Weights of a small transformer language model.
Training: a variant of Adam for these matrices, 8378 steps.
MLP neurons of a small language model. Each row is named by its layer, matrix (down: output weights) and neuron, and shows model dimensions 384-511. Each number is 200 + 20 x the weight over its row's rms, rounded and kept within 0 to 999. A neuron's up and down rows have the sign that makes its largest values positive.
After each neuron's rows, "raises" lists the tokens whose logits its output raises most directly, leaving later layers aside.

L6.down1347,206,183,161,240,178,229,216,245,213,171,183,213,178,217,216,199,227,222,204,215,181,210,181,181,184,218,219,200,187,194,193,222,194,210,214,217,158,231,198,241,172,213,238,169,201,211,194,161,199,206,212,200,186,208,221,213,200,180,221,190,208,229,209,234,219,201,224,161,195,215,214,185,184,220,204,184,186,155,215,234,209,210,228,204,177,199,215,203,204,180,200,176,182,179,206,217,197,211,194,205,202,211,211,199,180,200,212,207,253,179,197,205,197,149,219,199,213,227,184,201,214,201,206,177,195,207,200,156
raises: " January", " July", " June", "ington", " October"

L6.down1726,186,196,206,179,213,194,185,177,203,188,210,176,207,209,193,162,199,204,153,230,224,217,221,206,201,205,228,153,225,170,205,217,194,176,223,191,210,176,214,178,217,180,203,208,181,213,177,177,190,230,209,202,198,194,203,219,195,200,197,199,225,217,211,241,204,188,205,201,223,243,204,213,208,198,219,228,255,179,195,179,160,183,202,209,155,181,194,198,209,211,184,197,190,180,208,221,210,163,208,154,208,222,197,188,185,200,197,199,227,191,174,185,185,201,197,203,232,173,167,198,195,218,173,229,205,233,187,179
raises: " scoring", " players", " player", " team", " coached"

L6.down1158,225,193,190,203,177,196,189,202,233,204,245,240,179,183,189,180,232,226,175,189,209,202,229,200,237,213,201,212,221,174,210,190,195,205,211,201,195,196,190,219,195,209,209,213,183,172,207,197,222,182,204,199,186,204,200,197,186,210,203,202,208,193,189,215,222,190,199,200,205,226,207,211,210,176,200,227,205,188,228,192,234,176,212,197,191,233,209,179,234,171,185,172,198,194,222,183,214,216,204,194,189,182,214,213,184,217,207,225,205,210,198,226,188,174,204,202,228,174,124,196,213,211,174,189,181,193,195,207
raises: " ident", " to", " improving", " prot", " making"

L6.down968,185,234,200,197,170,195,203,227,168,181,239,187,203,198,214,219,238,193,213,239,240,190,219,205,170,208,181,190,222,217,199,224,193,201,228,207,184,194,195,199,208,181,214,189,216,218,183,176,205,191,206,190,176,187,182,201,191,193,207,183,171,228,207,260,218,189,217,209,205,221,196,175,226,201,207,212,188,214,222,216,220,214,202,194,174,219,223,217,204,243,199,203,194,201,199,260,212,218,216,192,202,193,207,208,194,191,213,189,200,217,185,197,197,203,236,177,194,164,169,176,201,225,204,181,226,216,231,185
raises: " July", " June", " February", " November", " September"

L6.down1528,177,186,194,205,225,189,183,223,197,173,195,189,192,190,192,206,206,204,209,238,182,213,209,210,201,233,192,192,203,172,198,213,240,180,183,210,206,177,213,198,207,214,169,238,193,225,175,172,211,184,207,164,166,173,212,180,206,187,158,193,180,194,190,231,190,188,196,163,204,234,194,196,187,181,209,219,197,187,187,162,165,174,191,197,171,184,232,183,192,205,181,209,186,180,192,207,213,192,200,213,233,179,229,194,252,184,198,198,214,216,206,212,214,205,198,248,216,235,181,226,171,191,195,177,187,206,170,216
raises: " who", " interested", "who", " appointed", " whom"

L6.down1449,193,196,197,189,188,201,210,211,191,218,170,211,199,181,223,225,190,198,197,177,174,175,192,217,181,194,240,180,184,207,191,208,235,220,250,207,221,200,237,205,166,170,194,173,207,208,199,194,196,250,172,201,192,225,211,213,195,199,177,206,161,201,198,193,234,204,203,186,184,171,209,228,189,207,209,192,262,199,183,140,241,206,209,228,224,194,187,214,196,201,198,192,203,197,220,226,204,195,201,217,193,189,235,170,213,190,197,213,163,169,240,188,208,227,206,224,192,194,186,206,220,192,190,232,191,218,169,196
raises: " college", " university", " school", " elementary", " gymn"

L6.down1665,163,181,204,208,229,186,177,202,222,198,170,214,231,221,230,199,182,195,171,180,184,209,183,166,191,212,203,226,220,172,197,215,192,199,195,162,179,175,189,215,187,214,193,194,187,199,202,186,190,202,169,184,190,183,195,204,217,213,189,218,233,194,244,265,216,214,183,230,204,184,245,222,182,203,214,218,216,210,191,198,165,202,179,196,185,215,184,186,189,221,207,186,209,220,196,207,177,218,200,148,207,195,206,209,202,187,210,253,234,210,198,204,195,194,220,210,148,219,194,206,188,230,192,222,194,226,194,194
raises: " determine", " replace", " see", " win", " allow"

L6.down1444,228,181,210,227,171,219,231,212,169,153,195,179,182,196,206,228,161,174,188,209,184,220,181,180,211,199,215,182,207,203,195,230,220,223,220,208,220,163,212,210,227,198,185,202,180,223,175,147,236,215,189,171,182,190,182,222,192,211,231,199,212,241,185,190,215,210,198,206,202,212,194,174,219,192,173,213,168,208,177,171,184,184,177,226,194,216,244,224,182,198,233,212,237,183,212,210,189,189,208,196,200,155,220,175,181,187,195,198,201,223,218,163,221,191,213,239,200,205,178,194,182,226,222,189,188,167,175,218
raises: " Congress", " court", " Parliament", " dec", " hands"